Weights of a small transformer language model.
Size: 8 heads of 64, MLP 1024 ReLU, vocabulary 8192.
Architecture: LayerNorm before each block, learned positions, tied embeddings.
Training: a variant of Muon for these matrices, 373M tokens, 5689 steps.
MLP neurons of a small language model. Each row is named by its layer, matrix (up: input weights) and neuron, and shows model dimensions 80-175. Each number is 128 + 24 x the weight over its row's rms, rounded and kept within 0 to 255. Numbers have three digits each.
Before each neuron's rows, "fires in" lists the words (lower case) most often at its 100 highest values on Wikipedia text that the model never trained on.

fires in: "who"
L2.up940:159123108141137124110113150166117101136172117094109096117147109132129121126141106141095107118100106140098127145126103136136121096135127205130095103111084166106158159139165086160187134134132121131062112125127146145152120123069141118120138117141145150097107122153132121154134152135173132133

fires in: "name", "life", "mother", "husband"
L2.up714:111167110127130170130124123167103129149101121172154110136134108142096171104120113110140176107149140108150130128086151100087114111144114123132113149107134152105077129112101139115114195117118140094132149137118093165107080117117125087120126133098122108152124164121129132091134111154135150115

fires in: "manager", "director", "commander", "captain", "attorney"
L2.up255:131134143162107123139134138154167123153115115142141146114158127119102167119109125109141159112137102106128121152111123130102143142142137138123100118118123139135122085114161146111128119121148167149133123133109108173141101165117139124082099098144129131123150147178107134124114194102131126155

fires in: "is", "opened", "free", "li", "shanxi"
L2.up572:144084106073164117159122115149104109113081151126130182083126117095136131144080135113144100141156132154102111127139161139121170084082115096122141151136140131126131144096114149114142138117097060155127184082116140124072133126106112118141141104141121123177104181154122129138146146170128130109

fires in: "county", "vermont", "city", "pradesh", "on"
L5.up125:120141113152148176148152175097107138108159138092159113141155146142156127163122141104149129161177154135095162118121143132156112130119126134148108142140153132115102124142139133096128094133086147154163146126102137148157129087148141113098114126143089157145088152110156106111116126163113100108

fires in: "out", "top", "back", "up", "only", "promotion"
L3.up702:139079107119151148121142135164104181091090102163137148174129128151169163143130138143134125104108141149121181125124134140140125103108077114092171113127117142131131076092095103147086115123119143144151104087150152086107094101107088176110130087141167145151151126142142128115155131128131084162

fires in: "than", "such", "occur", "has", "location"
L2.up368:122142096138145119147112124144150163102122173150125146160153104142126109100076151111148145124181122138140136135134149144123117141137143144108149105156122116105161117125059102111103086087161139141105082115150136095170149123096113140135148177168164146130133110142149112107126131132139127153

fires in: "cup", "league", "matches", "finals"
L2.up71:183121178109138115115125093115108147114094102131154144157158123128133194157180122137140155081124121137110133158121111147115124129145189109146092106092117130144164143090115152150108172155142115110140140135161121118141147154166161075098107106091133096143140123113153134129112157155113111158

fires in: "she", "will", "version"
L3.up318:121101132111147107139106112177110128156137108120132142116096130098138144095117086101127148117177111081141133045107068115130123126158175118120116102120114135118130155138122098138102146145126154152161144118150116108103150098140143138154148077117177078098098153158108154137128122141129133137

fires in: "when", "during", "where", "games", "at"
L2.up651:137149113149099157167133118145081149109110093167106134102102164140130141137173170134121102130139143183102140125155120120113153088103142155082129160162144108108128109106111104116127103074114151152174125093136138146152103128108158146073111146118093149117138093095087104118112148163179158107

fires in: "league", "division", "season", "countries"
L2.up196:138147165151128107115123156114153133124087117100123110135103116152107143144096169142142141146094135090154122142141109144107121120121144122174131118102159112136084102128141140107161160121125136082129116129166171126162172103123126170100156129129161125137170131163102148122127130137131115116

fires in: "of", "would", "was", "side", "age", "bellator"
L3.up624:143111131122151101136131114125154111101095132166154131114128124116168123132105173134114137146110100128084137153150137102115134092126129152130167138094129109155159133092118120102146160177070165170141109128138116151110180140112104185118084110152112091096141153146155105131151096131142112104

fires in: "often", "however", "we", "very", "generally", "should"
L2.up758:115149125117143098119144101084145089158129068097101098140141150142129074130148130140111045129087143154093153127152060177105122126120081156122120149080091092164138149147130120117153127110149082116089115109146109131096143114121148090129198124165126131157087116103110137131086124108148126062

fires in: "other", "any", "current", "former", "provide", "non"
L2.up296:106131140116114136077094142057094136167173132100135114148132098142083130133142157122119135093125151181137139081106143118164115095120125144157123089115115155158170146111118122155091144119112164155137146122135138160141140121165152098122100085143125114142125113163137104143085134128131135145

fires in: "located", "university", "born", "purchased", "studied", "bought"
L3.up22:122111150121143106136170170137100140112124154153122111124101133128110124158152137171154079145158117149128127148085100081118109150143064129106125114120099136085117137142142137175128102149098083086153095133134124169128143130140131132099112150125158097095128123124134147136102155110155140135

fires in: "league", "each", "both"
L2.up340:115159187146136110118097115106124122187132095119091141116169122125098125162114131124146104146167113143124134132128107133110149087102164155124150139110117116110127127106109104140088096106118100143121122118145141089117168163115118144119124133139118115147150120100150101129121157103143108134

fires in: "released", "make", "sent", "deal", "foreign"
L2.up350:153143098098111087125103137124126125091150093162128152146123144131127117120110111157103113122159081117098137132147133106143114123101147107121138118097152140143088127139139109101081136094113159159103158117155097126143109099159148108155109073135169121096100134078137085125120155126132147110

fires in: "at", "before", "july"
L2.up25:140138142120100149130102121119169151115150116148099124112082138159123135156151115123144146146163148110131141144116132124105109157120170107084137133143097145185173128119143144133097065114096122110105127103121123135183103149151124100118104107138110156118156148177093138126116149098172119143

fires in: "in"
L3.up149:141105135132117144110122113123151111119131121112107169148142106145121131140119107180126129116137113160120118154178123132135108160132166103092130106132157150123108120101103149138154150118179115143139159157106128103125077127149117109154126124149148078173140125136149108140143138111100083164

fires in: "then", "again", "initially", "eventually", "obtained"
L3.up631:129106099155132082127114126133129130131125112096088118143143138125116113138148137127192109093162130137156122111149133088170118131125116111158112155157103101119113134123155136146172117150077096128085105099142154068115183150136122108111174139145143151144144194140122150093176131132132071153

fires in: "an", "anambra"
L5.up68:125138180113094141117130113120142124135137140119115144113095138128131133144122107136127089177110101132153098104115133107144130158140103130165134123133181089093089144097140093164121153119134129148137107118205117113135141150107172128098126142107068128110135109178167104185147112147127062132

fires in: "some", "more", "most", "different", "local"
L2.up475:122097152113115151101120185102124155097082123122139091139126144103171101145108173123140114150083126088149115131139086130112101101117162117102152164148133129093159122130112157137134142158122160085122086130101142097135125113138144090139135094141135120140124140131126128140110122076148128129

fires in: "district", "women", "sold", "married", "city", "wife"
L3.up397:162152123117123134161099113111145099117100073160109125098120126148109141131116130101141100151134177122162133109120115103129149113088190117143144155097169137114151152140125125111148136112142132114080138098132187108121187093208091168133146157123118132152142114155125135119153143142171141119

fires in: "march", "july", "december", "november", "august", "january"
L5.up152:097160127133153170099112129127117095126153102165101098118112119132095117128131134113100130105150123112148145156137099134127113134125129124128101155113143085074123112130124129138107137119112101143114119119114153116131119160139114139121112147105169151151119114153120117075129132123095172100

fires in: "a", "per", "was", "played", "scored"
L9.up454:147142127174130134138140132177128120117120148140128115149117090182147147168134131104115149087132124146141128097144097079101118113131090127131106100134128142133076108081136155131131115142135114149132153123094114103143116134128117175168101119089101095142113130145091112112159140122137134115

fires in: "an", "in"
L10.up567:132149132158138127153104151093118133116114113130126095093084114107149119131149132108112084126122112140147165131157168105117135135114120107102190160149134133163109111110123158124125170111155142166125103120104135121097105124086106080125162118113136144124169072151139176171123155113159164152

fires in: "served", "named", "appointed", "founded", "joined"
L2.up329:158149106150180163113130111139105143101148130179141154143147101133134156119117097109133141150134123147130135158139083100116183084112095118148127166110123166130098107114124123135092113101181115138143114162090170151115105117153142122109140142089122123131147141115131152132136135104135133156

fires in: "other", "total", "any", "following", "international", "sir"
L3.up988:137110112123105112120107166124098119119147107095155128156132149138113134124153151126125165113125125140137136138150145118088078100193142114158132121131172179080140097107096095147123145100135135151122156133168118088150136156141104107159113096140119167142118168140145194142135120132151128104

fires in: "been", "gresham", "be", "bedside"
L2.up638:116102150148191150128139130112126125129169139107119149095135114084141145107149139135141114092128127124161141133117136175139124114091122147105097166127150182117115168192100166102123142087121147149114132105111154092111127117103128110143125097169113128117196097107146121173135116104121145129

fires in: "final", "family", "level", "authority", "music", "multiplayer"
L2.up85:102090130144127130142117107101132119111116132132118124164141123141100139126112103108136114112139147147113129118077088079115117121157106130101125143129110122123139177138126104157118118085108147127101119122142112147106148106119132115113120152093124135098164109132160143110129122133105130120

fires in: "career", "based", "succeeded", "america", "france", "american"
L2.up827:124161160149097174114139160134117134127146122129138122142088091125121121134140100128166144158112143143117121186117123112122134082094146153111125087153147151141140126149126116173150132150065140118154133117127143124094152111146180135074088152141129153140110137096116156164123086113094149133

fires in: "august", "december", "july", "september", "march", "safra"
L2.up212:111132161160097112116128135103104114121144139121128119146126093114155127133136119121140136117109121179141126102141134142142111120124175135087086131148149139164128115159175112142140127152110071150120114138096133159136088093093131132157128123116094119133132134127146156167117138140117108130

fires in: "december", "june", "september", "november", "august"
L3.up279:138100130124133126141105146105106086128126180125103118121149144124106106133138111133139094077140124118177149112129140104121093172110181117109098151094138137142128143120146088148136089145123158084100113156158129165166091145093122144170095111146145134131113111146137096097123129129110120117

fires in: "university", "college", "league", "association", "fc", "formats"
L3.up588:114147164160115178134151131148105155074140124174116153126073107162112161156124130138114101136154144186118101109170126137124146111119103147124125096067096146111110092123127178093122081117124138102110173150155090136120136168121124115124126177126161128159132137132105151140132127147134102093

fires in: "about", "around", "evidence", "officers", "eczacıbaşı", "commander"
L2.up932:180140102114124125104107124132145141127125129153097108182079137104115089126153092078139122130175149080127162171133106103140110113151109133170094177113119126139098154126122105146100132144109127135151127116139118140141123159109117158080157137142102138096165153172070136095142131157091135137

fires in: "each", "both", "college", "chairperson", "who"
L2.up920:128138123172102145106126122172190138144172114144132119148141156138126139159155139129122119113162128146132143115148114114103109109146096152128105097140170156076116105142090132146130136137135131103144120137126127119122118123094138113141138159117113048103101116136145150125151080075109106140

fires in: "while", "before", "instead", "bedside", "side", "who"
L2.up649:086129135126133117122122130096127102120080132135125132091167128145095149138156162159137106130122112131148102095150140126087185120135101140128137113141109120123072169163103116120131138147076167138158081089121108127104135095143106142093176127156111123133071111097145137117111142125152147125

fires in: "several", "most", "many", "more", "few"
L3.up56:131148117127135151085116091112144119118122159145150110108120129115115134161076117115094170142152103151098107138175141129115141067118131102125137180149092126131154181082161130134111151145125152132100084146147185080138099132130112147152120119162135120145123100120153153165124130138119156124

fires in: "which", "aerospace", "who"
L3.up219:133149146099098090174155086110174135107118113125149123066099142142094151107121121155131150115127112130104134173142110166127143111121089110170113124117091150145125143130147101126145105150105124112134135138170147115137136153122116129146131096167116105103101108161109140112134136103125133095

fires in: "they", "we"
L3.up119:093149131101089124093131131120161145147133120127115150121139127163160126091193153118121127093155108112153120109145140165123151138122086163104129123121143146114087161108135107126138084142164086158136117137131133177159131096090187109152134128147159131127100084099126175110107176133131106103

fires in: "which", "such", "total", "a", "all"
L8.up394:112120127145122151148117144164131091143119170133099117098142111136146079117086137130135094099126164157100143065116111102129110114129165136133141165113118096172125097081126096136154156173145122163190160102108142150132130147135102119132098133158153125118152175096155110111150096124115144144

fires in: "been", "species", "children", "takes", "appearances", "books"
L2.up157:092122100102106159076129172130097167099176140165133106117145125146164114106111117090157148139113149144119147138120123106151128115074147135092133139157119133128117114118086127120152113127121124173132097143178152136146113118125152154095121138138141084111114085118102139125110165161095144165

fires in: "or", "van"
L2.up633:166160158122143126145139108126146134083131138130153098146121145130153074151167134106126099159125109114110113114179131139104144158148154133133100100136145119148173108154104091132114110107130118109128114190132128102123122119133090150144119151155077130118120091150092118154110099136068112135

fires in: "art", "design", "artist", "architecture"
L2.up687:140171156119104161136101081174155086128072126163102153107138132131083090070128163121160098094129138130091157157123141140161124107142101179135148141107132100090141146120133121118108135088114127154112140110121115160122095137122147101101120122109129110142157110134151087150146116139112146162

fires in: "an", "can", "may", "could", "did", "some"
L3.up180:112137137165151142070063177143117115148110175137139139110082162116143132107119139123153106158141124147086117143143100110160135072137119164127142135105130110167178133155084147148158143102136134118162117161120141114113137113111103114126159119124137184100133105116128136118079114115100145118

fires in: "an"
L10.up346:125154105170138112066130133151114134128139159084145125098110136186142129164172166135122076114114145124104072105098082111120172120118139138143112129133156127103113096158152116127105148119091127143130110118151108169149144155152087108150086102074139158152112153144120107150115157123099072097

fires in: "in", "most", "during", "into", "within", "among"
L3.up992:107101141165140122143135095136146106094105151121161112178101116130158129143145128165133111127110168145114153162102135121072153123100121109126123100146159150144097146093154144114123135108142172145120157137090146124101108091149111133115137132160091092148125109120132111123118143132123149069

fires in: "game", "based", "located", "which", "written", "defeat"
L3.up644:145083154114100121129128075124087119094125094117090173114116119128109109113115106117112178172115148126152089155121153149139160130143135110127150124083123129128110130124164109126090157126137158122186126123122158146127148123116152146122117113112094101120137125168144143094163116102181106126

fires in: "world", "most", "qatar", "light", "people", "women"
L3.up294:115125098138143096156152136091140110154157131160163108113102132103124129113099123140119144157084130158167142152107114143103135137144105110118104112141130135104155145113142182121128145126116137079149148138103138101110120112137140134099142143161113104113092124148082118146140136156166151143

fires in: "votes", "december", "year", "period", "language", "census"
L2.up557:147148142116170124105105119100135091116142147161117109151108124135187087171114115116153102120124142087181110136148123100133126136104197126129140129120149080103123139105114124139127126106140097130137096094163079117138095120138076113075148132120126118152192106147114138126118109135122102104

fires in: "both", "more", "most", "chinese", "she"
L2.up555:137116125141118139146155133136125069118117102135095154104084122108149141137136128119151096124131154080146142135140120110100159112137123091096140132125154166154139129127128136127096151111098161095135148121144125067100134129088141129152133098090097118108171144113143113142126130123156140146

fires in: "season", "april", "round", "july", "rounds", "september"
L2.up501:102134109120120135119136116121112143129101139151123162111159157127112132160133113118140082155131142159139093130173154163126114136089192141140113137124154137110101093118151128147126164137095116107125091115136142130113092145161091119118129131103131130152118107093073169143122131145144134101

fires in: "round", "schools", "terms", "department", "rounds"
L2.up292:142063109111142157117098123062131107115112170107109124147116132144141105142126111122169110142113115139068125142148159163103114146121136142141116133117097137156105116132162105120114137136117124162157137128126120108180152128136114151120129166136118168144132071155061089142133129113134149109

fires in: "most", "more", "ref", "list", "awards"
L2.up420:122130118137103151150150121087109132123148112145143120135116097157130143091102152101127110136117117124141080130162122161100087121135125161160141139170169152097143108123100137145132150112160127110104110109141115139139122090134104086139134110135119138112122100090174136134084140148155144135

fires in: "only", "first", "initially", "all", "eventually"
L3.up610:139112111119077132152122124154082134137136107147154155122152133091119122094158124120096147077138138161132164086128126085095142153134104129107121072091097114141127134108165120151117086138117133117113144119121105159124128130122122145169108147141116146112112133141148135091118113120138081123

fires in: "not", "note", "personal", "french", "full"
L3.up875:140117137105104123138137120126082143108123127135101153130094088125180140105128131108159148161146132140115164185122114118114131084125112133147111142127123139144093101177094172135163096126101127134118127141152162085125130131159158116108150073128130150138189123183101151118117121091121121122

fires in: "between", "until", "since", "goodbye"
L3.up850:108142145132125128096111168141148114124121109142132163131141129119109086149158134125139128122146132118144106100142135089134106124120096078131091129155131154131149121134115119117147134137140151125131105123144112098154101134111159102123078120179150135120107133137159161167177157103137093164

fires in: "later", "eventually", "from", "initially", "further"
L3.up218:126123118157130108117157139109100142128152123139117097165150172116104150172142109141126159119108108134120104131108135099103122131160109103136148189091109081110159105147123109117129174146123107101134137085120151115143138130127100153109158111151110129156079142123136150116099107096148095109

fires in: "july", "stadium", "march", "october", "february", "volleyball"
L3.up693:157108141107093140093106158124092124132130158122144149142107111139118143185098177094152131134117176116088157135134177093122140154089140139117116131132152108134137118143104129122120107106136116157143097113118117143155098144158112154139136125114116109131154133096187142132130123127117163087

fires in: "about", "around", "at", "little", "nearly", "across"
L3.up674:105154172096116096155115125154121097128140144129075130121083116125129097159148107145134129136156122117152131121084139118117107119107102125125071106085121122153125161104125133143145123112128124137098123153155094147102157114155077122151138115112137149087151102153146121069148165138121154090

fires in: "for"
L5.up720:174141154161132147131141125163167118143079156155141166107096116137148105127111149109121103124126120143094112103120159145091143146154132157086122111156143109116122157130149131159106126091150124114143121113100115133149121139133122124126121132149147102141126118166140139153112142159127110151

fires in: "in", "career", "football", "a", "who"
L10.up265:119092118121129092104175155125107150126116140099138167180167111156115162165112125116117135174191103117162165132124123152143148146116164099110135139143089093138150081115105086144122126143113114094103153106117122157113120140109155122092108142156125143069133156110091133141092081124122135134

fires in: "again", "died", "renamed", "now", "restored", "retirement"
L3.up971:115105154138156120155104093138105133112140121124095143179115163139143076122127143080115132111134119084142128119137104142106148172125075124132097108099132137160101135114120144198139132158144102152149106124149138146107102121189129137129167167111125148120107120177097143150121112120100129164

fires in: "was", "manager", "who", "died", "li"
L3.up808:124098105179142113118128147146119131118154141109153161131150113095137147128126100124113136106132118163136152107138147126144105115154132157117119122142106114115109088129121186143172108146090132139142110120105103108112094151083142129100152096150142147169110147141147107130163164151116112149

fires in: "york", "river", "richmond"
L3.up233:126106103151120097130131173150158132136111166112143076149122142125124095117092118135189154105145102108177097100137131118107158139121156143133150111119122114133116106128090145108128146128120130116136174073110163123176140089139158098099151103148116090173116143121126176138144141090137123093